From a checkpoint of a small transformer trained on Wikipedia.
Size: 11 layers, 10 heads of 64.
Training: a variant of Muon for these matrices, 997M tokens, 7738 steps.
MLP neurons of a small language model. Each row is named by its layer, matrix (up: input weights) and neuron, and shows model dimensions 288-479. Each number is 500 + 25 x the weight over its row's rms, rounded and kept within 0 to 999. Numbers have three digits each.
After each neuron's rows, "fires on" lists the tokens most often at its 100 highest values on Wikipedia text that the model never trained on.

L7.up1486:451524459466503480481496495533485465455511481514478481516495506497464480517462507480504500493534550440480514485420465449491552449465523486509499472497479488495520509516505493473558490514472466514473538486505477498523469439508509529469517512476463469502517472507518502475481513512463521457526503500487525473526478494518518527512506476526541481507456497520538469475536514510474485523507504506514480462514475481480493485514496497487508518516510542486522487491495474503504472485502514499526516522529525493530548492467501517529438526483482510529481559510472457501478496484543463507
fires on: "g", "u", "id", "ie", "ol", " Sal"

L3.up1065:532500454525476506555530497469512482405493506494519520516519482491485493535512507478516506544487498494505481477525472507530536535493526506453494524548529466520503523458541532487497528479534554482469490542521489485466507513557496494547468513477549477508520474487508511506480460522534477483506511514511443499509492465487487507489470540506484480474501509497477508470539495490507523502447486499468471496477498489539486524534509511497458505479575500471478505493490469517502477494533507478539512534510574494515526478467462502496474499505535491471471479461497511489467497495484513452
fires on: " N", " Z", " He", " H", " J"

L3.up518:517548469503507521519486556482495515514496472505529508543524523490492462453470483499505503523513504508481504502508502504487510483496479545527506510522524494500501511526481494511468492497529516512538467503490471483485466522527472504527514484479487517443520488493565502491484463529469522517508467455468502484511486509511510467543468511532476539446502501515494506464459522527491520435473506528508450534520528479505537522474441481491505526491493525472556500528517516507501519467487489528485503506527490557542502453476499505443518505493515473470504481509505476491480521505522465461
fires on: "or", "h", "ors", " +1", "ras"

L7.up504:559526509500521477429491486490490483487516526546507507477498502507491534502528452499460455497473490478463477533521502506509502499489473571517448473448459521478505474482528508487490494523521482476519506481532499512461521537510495474473468478544501492474477456502481523547491534507511527494498501473520519507540510462473492466489537496471499460477474499505479490454485550524497530554541496469520501485507507492505483523448515511488502494485512502514482528481496518526473482508511486482530500531535450545540513481526516493492522500471508516477461526526509523509493464457469526501
fires on: "P", "-p", " app", " (P", " comp", "omp"

L3.up1094:502495530456484511496491522480500478503518502475486493461514521486445494499522525485499513534486551539513459472465483528457471511520500545531479486506474497517496493461438416470535472489489493515526493513503499513484461542540534486518490505465481530506502507466492477516455522491477480475505529557494423477483492506508509535508492490509499521489499486470499536508465531488541498511484453484513471505509484477489440532477513491489518540532527481487491532529498498481494573492492501490518473496531461519471513484499466493529489489502525469486505527547533486460492489501522557484
fires on: "l", " rece", " received", "ain", "ains", " gl"

L3.up1339:470484497523497469519488511480513490495498523510478496494529446489520479481473499489515467475545480503535507493487464511511495520519518532450485512516478539490508491495534535471492465532467517502504474514496512508494501435505536459522525504516484535542497507517492507499492453534463516494439518516511545481462526489473525521515540569545474521526487509501438540472495506498530516513527484491462503492482478518503565527451546538450554463499509484514532492507518478510482451540498479469500526530480475462457471507552491436495498544508526497468515502490488502501516503504438497502
fires on: "st", " Mc", " at", " by:", " from", "met"

L6.up844:490541510511489525504538510524534483476494478493507504457536511496494469504545489453497509508509476504478516509491530491547465527523469511477514434503544507512497573481486447526521532514498510518519501516489515497508524492546515513489529479444492478463483517491502495457550509500489487551522513501483498503470508510496477491497487502514474509503507477482502505528507490511492548506486461505503517509475493520467467549490490488489514526487529453484465529472527466453526506500502456519481502494504501523498492533439491470496551547506506521496475541521503481551467537483543523494
fires on: " B", " 5"

L6.up928:472492501487503503507516482522518505490499510491506519489518485493479495487490515448469499488511504496516533505519522566498492523479475476551479510495520499497541514487497494483511504483479512520564504456512482456501481454528522511553491494541541493532475489497500497484513518502512453548494522513471468515534525507486489481527495493519484490504480505471517521518465498461514563522490506513480491490527537444538506466468535534488477507506469454508478526562516481558509497512472569562440479516494504476467502476552514505451527524512499488492530462524514510499489503503478475488
fires on: " of", " sent", " her", " his", "ent", "earing"

L3.up901:498488478502528496523483526476501473477512520494536482508501512506528520499510523482505498501505477462480477467541525505533495494542498497494503530464522457499500493459558477485537501515461522483499480504453441540535476486500498490515530500479519487518474514496492517459482505496535557466551486475505473489519452536516494548438514496509508459480527499468492488442463511505507552505492517487530503454480465492489554485474514496462496478509484499515490482485503498481508518516451476544513514502482522477526458521482489519502511489534517515468534461514468507469520506483476510487
fires on: " by", " in", "ly", " also", " with"

L6.up439:466516467434514477501526536510479472499499536461521480535517505465495476482515463497489506531500497495494528495512523502512522469497496470523497473506526544429474509520453508481514504538507489475515517501515523527502530528528466517467541507455474500506495548435470518507488531529502494525540472522472484537501477488490484517474503491514517456481473500450508503456510533497476487505490517511500524510516479484496490538505493580529550486534516499503538515490492486474547497512518541513464490466508509502509566500476507526533558517511537516507464538522461509504492460525518497496
fires on: " B", " ground", "in", "ar", " board", " itself"

L7.up1427:510467469501539499474461515515556499529538504523550499481479486528513424528489493527519553448454526502528474512486545507483467486502544557510456479532510509528485484504549491473509509502516518466478521478478492500485487545522481494509537489472482465491478508489489513566490503494524526503499441486491489511498476461473484465511535491494524508478536510490490501512480550464517543492468496513512514493486480506473515532484508512517499519484469532480489529502480489477508519539489497485490523542503494535491493418545466497507530486490477478458535455493506512506485486456542495451
fires on: "v", "ap", " prov", "osp", " W", " Dav"

L6.up1774:503496508537460548497536486531544501493481492492490542469516487541487538508516469503505466471458553493465533466506487522487531531490465502507464503473486523493498512546555494489495457489478439508519482514510520496499568508495493476459539506498484498493478527498527481529473512503520543495520513526496488511518492460494505507485544491485533516515505521504501530506517520485486536472474472489505492467506502522541504491473508492493515511513525474479493518499491511430513475468479489493494478500503493516497464523522528474503520493471536527540494507472491507488517495508473500481
fires on: " p", "p", "f", " exp", " F"

L3.up1448:520515453481512477480499512532508534459475495516464525505495512500475466515489558527504530429533509482499499491519513520507501480508464518509476510532514516479511501436507512487509490494466522498498492507453506487547493518504481479535522515465506561476490531497505526510535526492499499484483495460474517466539515492479509491469524531492458470463497508499519451489518484494459511497550528481531488469492509464495502522475505517542562561481506479463490503515472519528492457485511496485477475531471510488514466510505479477510494510499456541488500512539532497520523502530543504495
fires on: " where", " to", " |", ",", " for", "J"

L6.up509:513507537515454470497508498500508483480532530590430516445488545520444480512506483515538505515517510452523536498511509521453517500528514470539492452483507463448475495497502465496468458510524503552495502514524475510531541532488531497467501477495505496482480522490528474504518451504545508492491471522542475474535502475507529470499506520505481503522437536477515502566512479509543510507503501513555474494504508499498514539489463498474510515481488502511515472528515503516481449497486483535479509493529515524505498454472511495527500513479488461544530464512524489478507496462496484482
fires on: "f", " g", " G", "g", "ec"

L7.up766:476460526525486489499484486457521461499458503521519498496501482456525482469470533451507511510463512526523519541527542570557496466504535511475496530445507574493487536495520465497527495489442501487492466514493514482465513471520505491529527462515481512519513505529510490449511487498507506494536468456501468494533490500469518513489477510483512513491463489481509526523472474512521467452457565525513479487525456494497512519528490459552509494519498492475542459528492509459511466487495511492493485551530486500490478477516512485486522510506500503512473457484480525478514472511479491469
fires on: " Japanese", " P", " of", " as"

L7.up1044:482521541514495476452521481494508471525464512469546485506462512527510500480484516504513556518492567495524486493499503477503508441478540536435531462529541520466519482511480485523515534543444543504516491517499532476521469532489432453522508500480532494496483532504543535490544559482496550514501531492495533490504509482509532490513510521469521535488511483498477480473512494565509505525485482507457507519454480495469485496524484497484519475546518485533458484497496486440503494505531544532499491499481468503499481474499531482524540514506468526549488525466493496477487533507469581508
fires on: " st", " par", " M", " w"

L6.up911:491503517491521514457493545500550500500507478503533505539472449457504516490494496537513512477464516468562476470508492483518515519467520532510532453486488500479489471504533476496453513515492482469511520529494555559501489511491516484510528454467495530520510497525489503515502489466511487514469501504507528492505487461506489474505464489509483522493485474492498503494482461500543524530544503528470453550502516497474504454508484498456497469492472499502464508535470514502478511530497480529505554452470476493529476478479508488499493501496504522444531516501549531525480492469515528489
fires on: " did", " —", " and", " but", " Did", " n"

L3.up984:492506460448530527530492463500515520502510500480498504464552475487501476520490530520523484506496484471498488472534502515533507478498489508482483507488497523494483519508471495493535482489486500532498510494560484516510444475517446475473487510448499515473469464511499511492452510512486514526465485502477467496478520475485526532503499525523468518470522504501468508491545517519516486510514502510518472499498536468545467455491514517492493523483540519526518541515524504504499511470497518530482505449520491499517515475504523492481523530516449515508469517511472514521455467473533528459
fires on: " Re", " S", " s", " that", "c"

L3.up254:510523534490539470551503503490488502470499479524514479510504495521500473493524501530475515505522540485477548522496507535508517510509462481445500485459516459470469501487481473505467491458518482511526468517502485515482542487460512528521530499486499505451484532547519494515467517493489449518511521470493471468511512555494486478489522500476521525525531490505525529527520529463476487483511500514526477507508540452514503510475558498517500455481464502506508528507505495500500562491510496524517522529525516489487530499526482469523506490489544527458482494460488491485514510505475506512
fires on: "in", "e", " lo", " kn", " de"

L3.up1663:494497503538467512516499501499479484545501521518448494549480414466525469525522478476497539506522518472496549479521509486494496484516543531532502505534485463528481571518510499528552482512515503488491453520495482510478544522515526490523513485501509489500513530471474472470515488450482517517499464508483519502482455494491481475521486478531454500542509526490458486463498489463563493546461507528491472497511513485481509477512498500511474506517479465485454503479453472529504482506523472452488495465501450502523549522493508473511494492521517503527526560507511483504500471505463460539
fires on: " |", " had", " has", " was"

L7.up1246:491495503452521483505532473496522498482465498491492465504532484470490477523514503502492506514508478486500481470549497465513546524551471494480508551520466485498480503494518502484482506510511480522481503513485485507522529503465486516489478519521458484529538517481496516503474504483480530504508486504494495521469485497448539503485498531530544504487491462462477458470497484510505570513489491496541499533488497516523476502463488483483512481564480514467467538500482504475510551500496470485490472532532497503532504495512490478500507481482490505522525448495540505551514509470473511509
fires on: " has", " had", " was", " have", " were", " are"

L7.up756:479537468469490460515482525500542529491502473497486489486489487494521525488516505457505471512503500485473518494510529484455468530458515500561484546496495474486472485490487503478476508467453492499480492493514507540466503491492527520515526495493521493515498457524515496522507518483525520529538471532457494454476534504451492494499489517489496440509508531520538512506532511497466503558466531526489481521516469508512496527509448517516518497477516473507492471469449487426484493536459476522539480474504488514545518541501520480513489531532509484500489518511511494519514524503515457519
fires on: " B", "g", " Berg"

L3.up1646:545432505521454500474530473482565486472470509452512507530496509481490508551476489464509514470510482494482480501510453517520510498499512510492467492488535484525513531457488509530494505525474505464487472518475518511510523508478492529505500552472499480507532484494494497515486493474545526482489502483523528474523514495531510502492522527483455503484503469498495479466517492511468494483466448534494504482498463509509498505480536524494519533490519492481504486488474495517465465526502531451495517495439468501452463510528504485502459507506546445477516517436524459462525463484520508497
fires on: " of", "-", "st", "ed", " for", "qu"

L6.up1026:445436485522474467449470508495489491478539506494527497456473463474510471463463478559492500460532513464512463492488491483489501509543520541482528500468483493506516491518477499505483522488556468518494469508475499513512515512506505475544543513499480477494467508447507484482481560515522537536507539516492497501531486479446441524474498532503471533533485541501491472511473499473522479511451510496499489441498489500477525492431507531487529514519484492492529509500508502508480498461486513476474560524502462496513472518495539489469489523508478487480484534520486518473466508503481520503
fires on: " n", " she", "qu", "u", "uk"

L7.up1568:512489532492566505515497535532484495478494497517479474448500502491497524507514464475517522498491537521465553574510497537457498523485499476457499508474507482525514531497443481584483455437468470512483457467499479445449503477516495509482532483463502479530495496453472487512509539496469533479537481512497494483504487505467446507514465491475517522509543512538499477490439477484482501493530535456474461515505510494499502492497467477503491465496516486478529513504507487465507488455528504507515559526529517497498484458539479543543500517471477517496497520495464532505493538523512527490
fires on: " in", " of", " for", " from", " to"

L7.up1432:486493507499545480507526495485491501488516504496484556489470439504519474451477476500489452466510513517457498508528533482522484511536498499497454484521512499498532449511509512479465516520497512479507452482458457525490531494462522495543492493537459477490506525512503529517515487553496524502441462470519553489485512503490482475496492543526493494522489528485493500441479479507490514524460525507498469477535479484547540486530484515481498475484520458478506500489463520468509513470462499485487497495476486551459470552524535508532512484492513499499477534521535499475531509492519558510
fires on: " P", " w", " f", " sp", " W", " p"

L7.up1376:521508488457482440498533469522488473490528492482493506485542534527486496501508517449473497506493511492501510512483511491507501489497526482495443500516544514528483507510496499500493518504514468556507534503458499490477475509508486532503486450449553498481472476527554468425511496504515512491501422507474494492505450493535472513469519501495496485532484509482514535485501530494474474495497500483517501431488491542489515501506448507459515528463488465519550465494504507499499470478497497483502470504488541530508488498487530526504499425532527499566512481502490496483496504455502481508
fires on: " g", " G", " sp", " res"

L3.up51:478496554510463504491530511477515450520542486534476504535571528534472489519491515479522571516477483505498490512502520526505557520504497462498486485515513513509481535502504502465502500520464524508520482516491474526495476489522469483534471463476472510432513499517501501497494522456543495461493484515490489478503494514519507476476517491479541506520490478513550551534487521508520449486488498485475507496549487514455460458444493484481502470477499513498544508494537464494503487502465508513491511496500549500465505502485479448500484492537498526519465490459518511496444498556493472519
fires on: " de", " in", " as", " von", " of", " born"

L7.up19:487470506510451485478468497516479533486485536537500486487499501482478509488465486501478462502461497533444504516493508526513501491510529514471469481518478477494462484524519525465473500507516502517499533492506514525492510527501508461468471466505493513488494504504494499490520460498542472474501484507482449495481515513501501456484528466510510505517515537482491521514531477490522489477501497506515532491507531515515531482502518505510466544503505519493533494473537475509487511460520520526507528517533516482497504506479523457473529504522522512516532455463469480500527519540520535509
fires on: "o", "ro", "a", "io", "ra"

L7.up1864:509508505542539500525536495469511525514527471509505518530493510566492494529525485485472502487477528484503521520545483493472482497501493525506547504532481509535474538499484506503488524532532489470526488506478521489483512494538538506509475468475493501472481500477505522488542509482505512483476474494473506484471465503515503518520526465501521505469534457481501495512544499524490459485505529503459472521511540459456501487508507537547527456518530492477496512516494485522523468506495519473497493500518519469498505490478537482455536539482537489463533492512505434508459472491521508469
fires on: " years", "t", " days", " Ann", " year", " t"

L6.up622:481531604533514530514462504467552500488516481502483495544479473435473498535480496497547510502492481473489474521481520514524563512497512484538517478482522528499511486534495500492495514501530500502531488507524479521509482492502478500482519469507540486485479482541536490536495500499503535454439512521477487490436475537459506512518485474532465505489500569470506446460475470515509537493499542508530505512495499453493503509481500504508530492481495483492475515484491523503497519424534543476482522525490518485502483516485514508520503500458482490484465476475511473533578533453493535487
fires on: " Al", " Le", " al", "ul", "r", "el"

L6.up849:512520485476485480508494508490492510517501519461499501484468477502449440501469538496478490496487497509493478514509473462518517523502459496521470457501443500536518574502491506489496524525503497533429509500487521510495519507517478491489490504516487494495506505521517482475537452456497497487521490533495503485515499531458480514537511523541483500506533471494544468525499486497495526491503466477490524535512502484547497487494546497487509509491550491540468503502528509505512542440529524471469458484489542483492496526527500455481495470498470497492492505504515536508468485495462515516
fires on: " had", " has", "as", "y"

L6.up1842:559481463451439512528516515480505501510490504463494541504517496501446494493497490481516493461505502500520521527484472482500451557475517445476465509502491537505502487555480504478515501518523449524538522464501509499512492499423495519469551459460483496466490496513543502479509475494496517469496502469515485506497483486450496485526489478535485490484455489516478502500502550536510516488519499512487488474521480482497527557514478477464489502488530497520483484474485513537473502458493488469502512508524487525506527507484490469484508512478485516536493527530489514512533512493476523509
fires on: " d", "ol", "el"

L3.up1743:449470521486498487466496486516517488503500475519480517516503508539500493528504541508519542460501486498508484494527503524540519511497504497493511491504483501503499474514495532491491515518500512481521467507458488514495515465477475511483519483507517499465504497465472517496506483515545564499456503495437498528440511549489470514529496498514458488494465495501575503468579522484507501496499506517547511548441536511527495513481534503489508506511510564518473466506527506540506477511492468506491490530499491511476479508507531439496541494519495513485545508505496484520503522545502473477
fires on: " as", " As", "as", "an", "al", "mer"

L6.up194:451520536514500538495514515524533497466482503469476487476454542481491482515512471487497438494475532539516544517471516546463531502536515488466474480519521489503497504501462521518499466496506516523488489499511512523512502510499535502477492527480526502495499500511487520501505495505480503489500485473489475495467440478486520494495492522503521518489455494539524518465502530527478463485524491517548491529482465508536481482516501511555535484529477467513478485535528496497447514458506494465462500494561517531478507536486515446518513492523562453485476478459494497496491462487494488505
fires on: " s", "ar", "ol"

L7.up690:500509544497507471519550468489495484520497509482476480525549511510500486521520474522533476481485516504523486542470508501490522462535496500487494527566469538559527503476498486500485536511504499492509484493501556524497495530554505451515499490502440509491505540487483506482521507481512495517510539444480552483542490494530491444530528474499480510495496514507460500469497520433498515483505517478545493481515492521514519506506509519504560533524473501522483478503493484505495469500516493468524522477531470479502512482447521505514494501467485483488500506471558514526505480521512491515
fires on: " V", " grand", "1", " (1", " Grand"

L6.up1807:466480503513499466522516537486493504527503534513543503482483501529502489493503492480509501458458488487505483495501486494477475488493485511547480498489507521531460478531506486489520484497488505502447495460531478491475465507483511480507512474503523461557504473488501529474453500495492515510500514505487489490492510493476483538469523517493495495514467515549525482483486522499468491520468518492505517498470474490525520506495478529509537531485505465512494513500523486520520524508497403471481451458524505520499510525530539429504438486499506489510485471520486541458492472440532488443
fires on: " car", "ar", " engine", " Racing", " race", " dr"

L3.up1464:532521521440500492496505480510475509498505498547479463521506505517576534480538489520486529461522495505505499539538538476487513508480493484464468508493464514493491486493466462513503500507526507468480473509478463499512515495475501504507537518478488507458477453506485538504507481480534443500484530554476499541494478472552500529477493516462524514464480478476478476511489499494476493560498521507482510475504487498512517503465494507467516506500520549493468485533503510490493523477532470474470461486520515531532551474479529500465505501515507477523490466505508512472484509543484496456
fires on: "ent", "inc", "d", "c", "in", "ic"

L6.up361:499472509514450528484529517519506496490532516482500499498491506529528515514516477513491489491456505466497527482469547492491506504506488554509529499525517508497499486502512514505520524505468456558462499493496499494519500538515489527505534461498498490486532534511507522511517555543543573473496547455477517527510507496500524533435510481528496519495493481478479522486476520565522487504497448463482469472506500518522468515493494490527528552542488489502502502495501511483500496445519518517510484470518453499481501546457497523514534502484512451462508449519481472512478490493495557475
fires on: " Gl", "l", " gl", " g", " Gr", "eg"

L3.up859:476537497527487476490499524543476497482517457484505488533482535507460507480437483505534450503516509517477473503489503505486507485509509448492474490516512492498504547467500538531518477538467440505471494531481517522488500508470504495548537506471513474469523462538526480482502518482495499492503479464523450521462511500552529469535466516501512515483496494477535534553506501514482467503494509521515489490507518469472490517520494455475502532525507491490543520523516496506494522524534542502501479479498507493491546516496499490511517499495529476520523493509497505486504444455495519456
fires on: " ML", "ar", "y", "é", "ot"

L6.up111:475513506507508423464511480503510473510477494484572509487473494521485477485501487489496523507508525488519447507515525475502462475504483533525499484509526525524535486483495459528529495529479473484486528494493486513507492504520477482470500475502515527493453468507508535510483521511495443532506488508491525514521534522510482481517531495514507518455508462516532490485511486524540470521493478556448535519509499538486519487524518472486546480514469499497518508487477510515490509505467486558584503511475476443462490526485494526466502500518489483540526462452517464476508502482506491496
fires on: " M"

L3.up21:547484501519487509527500503511541534500524495500529506466485499478463470498500507479521513490525483524480457487515495481497502466489509474528539471508506477491533533489525510562493490508519492507453461499539516492448472485524489469489516538482515472530522459501480508519514461507512514536525512535465507495474511483474538526460455485516497496491548498505473494488526556512482515506517475472479484510521495513497462482486479492508527501465499520532565512495516548498516494491494489520504505477444537472487506504532495484510479524522514474483519438492483525540494484515514463509
fires on: " Mad", " that", " 1", " Man"

L7.up822:506508465535515487518488483499459532535486506490530529473494513492458506500521511489468469495517504499428522504479478463518507529519496510511483506501471485522501494515524527492498545489517475506499518459512515491495478491503509473469518483512534479574503462514501554499497486496520481523480502514481517515512513511508499498503505506482508470496488472513489516459457506489486493490509542498451516480477494460472496509503483529516524503443568526516519515475529483504491473517450445513533546470497529537522532521507555498480518508517510472473503484551535509503508458522518541483
fires on: " such", " B", " Pr", " known"

L7.up1303:521530482503511485496486496495476527516498498515524531468497493461459485466479522490508526493516458535493491509485459487498504514501497511502469510537453466509520500569517470521500509525455475509511464495496489520468499530502471479490450513509456466484518522493519561480502508503577476485501450489478506491507488452501472508483500502467538507489513527496497499489500496455519474484481496582432494479482486497459459475517500471471495467524509459471484516462499506466521493509486490519487500494539484503494465546510524461540466472443489466518496509481531477465521549474548502535
fires on: " high", " en", " re", " High"

L7.up815:515481506520519488492479469513499539450465481490492503517461495562499527493506467533490499528462477486552480497526481523521466515516500504509494496518521483495496508480502500507549501471496478471515443476519486523503468479492494537503481508451456486481497539469501502511549512481497481524521473526522494498497484546466486555512491475506456463480481512507509475459502488520457513484507549475513505439505496500454443512494497494496474533465543524482477458489517502464558387539447562494462480513505491521482504526531516469493482482515490505508504511464533496464542506472484467492
fires on: " to", ",", " of", "s,", "—", "ed,"

L7.up1560:516465483481537505484490501514492546497547509511480496487570527504524498489510511492476487484485491524482500539482514469524511521459537542516496503520493505479490486475514498474497438504491505450518486486514507502500523480519474491501498477497477502485506487556490490500494484453526541481498516495487457510465492508533505553470519463485479503488504534510517502474475488458470497492483554526498555521486448490531519519517527480531483497459517565484479529462502489502461478475453481476480481519526509484553539511530525518518516475536480500499475498482500475524511476499505523520
fires on: " E", " pl", " sub", " comp", "b", " O"

L3.up150:491495519486493533534511541464486499509488530488496544500475518489479499468540491522502523454521484467498529508479520523454501492469480521454537454517511507542462489509518475514520490481486535517491446492526493512426488507498468508510504491486492453464500500503554536534518520468498503505544483495496502501484535526497509487520501466503496523479504459549510519559499497501504482517548499500512534504514489523527496522501521499511525444496534528519521487530474488438506506501500528491495469500476498516522507488482521484495495489493508522467514490502467512503504537507518468494
fires on: " of", " the", " from", " election,", " Swing"

L6.up1790:518522495482518498488550471482482469473458506541499513525526520522496510512487512525483498477497536506441496506503513556465526497476503494519488467512476507503497510535461467496525512464496497472510482477504510507517455494516466509522462514512497479482534501528493491466507517519513504481513516517492519505501478477485559511504504474467503503537489483485506513479480524483500506531502514527536523534552533535497467497456515488494548490526502479519492471481488502486527508515498520491522448508511550499473511480500466492446521433470448475492485500488498517515483514470482474463
fires on: " an", "-", " syn", " sub", " im"

L6.up1382:456503533530497522500506500506511492475498497495506492502552534510522505513506472545454488455478500494492473515542510477505514534503513487450487541544480557492508539450492479466524499477497491501529481498514495512477478523493555541519515469529502481543532492489542518485500536514503489472518485480516467492558450489582495517486498501478505491514506549484531549505471548540508450532535521533496438479531496493471520511520492486479499500457518481505497464492491495501503503482477488481485473470521524488501471529482476508479511498464494479494488484501524483432546486470529525481
fires on: " 2", " Comp", " an", "2", " 3"

L7.up218:515588522508502507495541460455474521518477488510464479481473475538488515454522499559493444485492493477511561537486522494516491485519476507504469473510517517480496481483495466490482494498481519495534444499452494495487514501490460528550531464492497492534510494515487478491496521522462486497506491523530516488498530517478528490529528484483515528499523495507495513493496496480503566514515504502524476521511508516495532503497544522452543512491478499488511484486445477529508514546474480502477491455466470488494484585443486531489468498496508506451491480467517521515521495499480495507
fires on: " w", " W"

L7.up1857:510527523509524511510523490483522519553496503536497513503510516523516492524505530514499502464483498469534460509512485516453549497467490459450495485521476447518499516505514471467495475489511525482526485514524492535495483509551552503505527505548519524502534519497474470522473529509508510509483525500528499490508504520506555517528488528511510553500509499491502517505509496490460462541510476520476467500497494484508524434514474509508506477501494494519490537509549508479474526510488529466550521521494522491501492539515494484471515458520489477521522516541446477476480517517499488529
fires on: " 1", " T", " 3", " 2", "1"

L3.up1109:437482466524492508521524526479517511514509496542490474520470556504527503479498514521482487525505481506551465502521492477493478484518505489545538505502467540485473480510426477498521479528537492482497474495516476513523498551526502505508506477482504495512514500487547489506502518522507533508493495478478488536517481459518516483504537497511470508477537466499497525475510503550465508518545494481478474519485520486518525523485486458528515523482506513483494435540520559506452460534471517513473515506479533474487468512516466489460508474489504536506490501512490462469487434518471506515
fires on: " |", "ol", "ar", "l", "t"

L7.up1223:483503487507497501453559444499499489496505543518478503521519516537465520512472487497465507489465474467520478453483504477508517477481470497496510540504478495507527521483481490474537486491536493505484512540520513560521579561554487498501480511525530531484504460510538513533487531526513501525481515474529473455498504485495532456536467473507497531472486496502480484522452493544497514529486539506461516517479476504525506489465532499499499522520496474502490501445517483474493462474485501487544499502514527506485502524488567518522484499473470481520519476459477531517507517453476515500
fires on: " K", " M", "g", " and"

L3.up28:487475489486488477510536538531499496435522489487559543508523495500508509496490517477504522495495470524538490505514482463523484503481495463510488506502533513550505498512537519483508485483474484462524455495520503524513523487499450503489474507530459520511509509497492457485502475504493476502485478509482498531472449511473530486506500519486486463458511482500527459548514507448521547503554497454515477468516482551463476589506498461501468485482517505500534482530530497491508442497495494498494491486555505504462525509547491529514479523485499540513524546509552574498529470514494502481
fires on: " of", " to", " born", " ==", "ired", " in"

L3.up748:510514507541503464457478524467483483504484528495459481505521497475522514526503504485529509485503476508458503515511515460490487505483502500511521484512524503506470470454506513479501454501544528485515520509513482491508511457478498517504486500508542503509489482520466485528442531510506444523480560516524555494478452463462484537500518487516510512554502459473517489518511537457464559493477499501512450460510535514485529496495535472519460454536499530480504502506510496479471486481501544477474523490559540497481491490470470449477514503518490468501449487518523470502489452472491455468
fires on: "s", " set", "es", "es.", "mb"

L7.up1284:458500518542492511478511449538450502496508498497569523532512511529544518498492500509529488518557537497504488476505478493552484510497487525486506517496520477503508522538513460492442519519499538504473464518501479510466473503468496486507501500492472490504533513510498458504518483494506491487514494536469503470482500473514468477504515558505478494516483533510497520555494506481519499508474519505479488496539460502450484497494471508472495470526502523492484550505502430510467481478499445478515537464475531552477507532470483449523537465513494475543493542500455486521496493500487524471
fires on: " G", ",", " imp"

L6.up360:525501489500513541528529477475477530529482542523555488471479477539479516524535494514511489475493503502494505483523475508486505531473544540530508458483464529495504456512434436506494497525562492480510511547504498511529499543565518537507513486554513485530508485521486476526505497512525502522490489481480480529483478531531517495520472466489525558504502509449506533461535534512484524504507500497508513521481511517504422515512472471492508557458501444510461438522482521519479484513515479560521519486480475485458511515526490516530501469530471459504538489511510536526493504519511487484
fires on: " h", " a", " d", " most"

L7.up941:497513481506495493506479513492485518467521493466583496472486478473459468548524510502511482485482502480509455477553462512515503472510466506529505467462492536489536497508468510530498530492499532537560522521545492493536487528551535478450509506488462479473475474515470478512501512504504492533491477490475490508467519455552474490530518498476501517507506468511492508499505494535474471454506514494461493504516505492513565456514538483481524530510478510492499513529506455536535421528504487491515483528580511540488532472501485463542516438499551530516450466469527501443484512450469513523
fires on: " ", " of", " than", " 1,", "7,"

L7.up44:469473491540500525498532545485543510474519520502530515497535504506491459558511519511485527470479571504512481526496559543490473495548491513450521513523472496508483537522502508501504534511552469498493489492498556481470478514542502474537488479511523507516549481538497470504511494527495528544513517486494533508500491531495498516532511498545492470481494509491509479533507512532500504497496482535451471499507451486503517455491477491480466527545506491488496520501500483492501477480506482494490532494571494545513448489510467483536464540496518465482491550476489523475514493509487534486
fires on: " N", " n"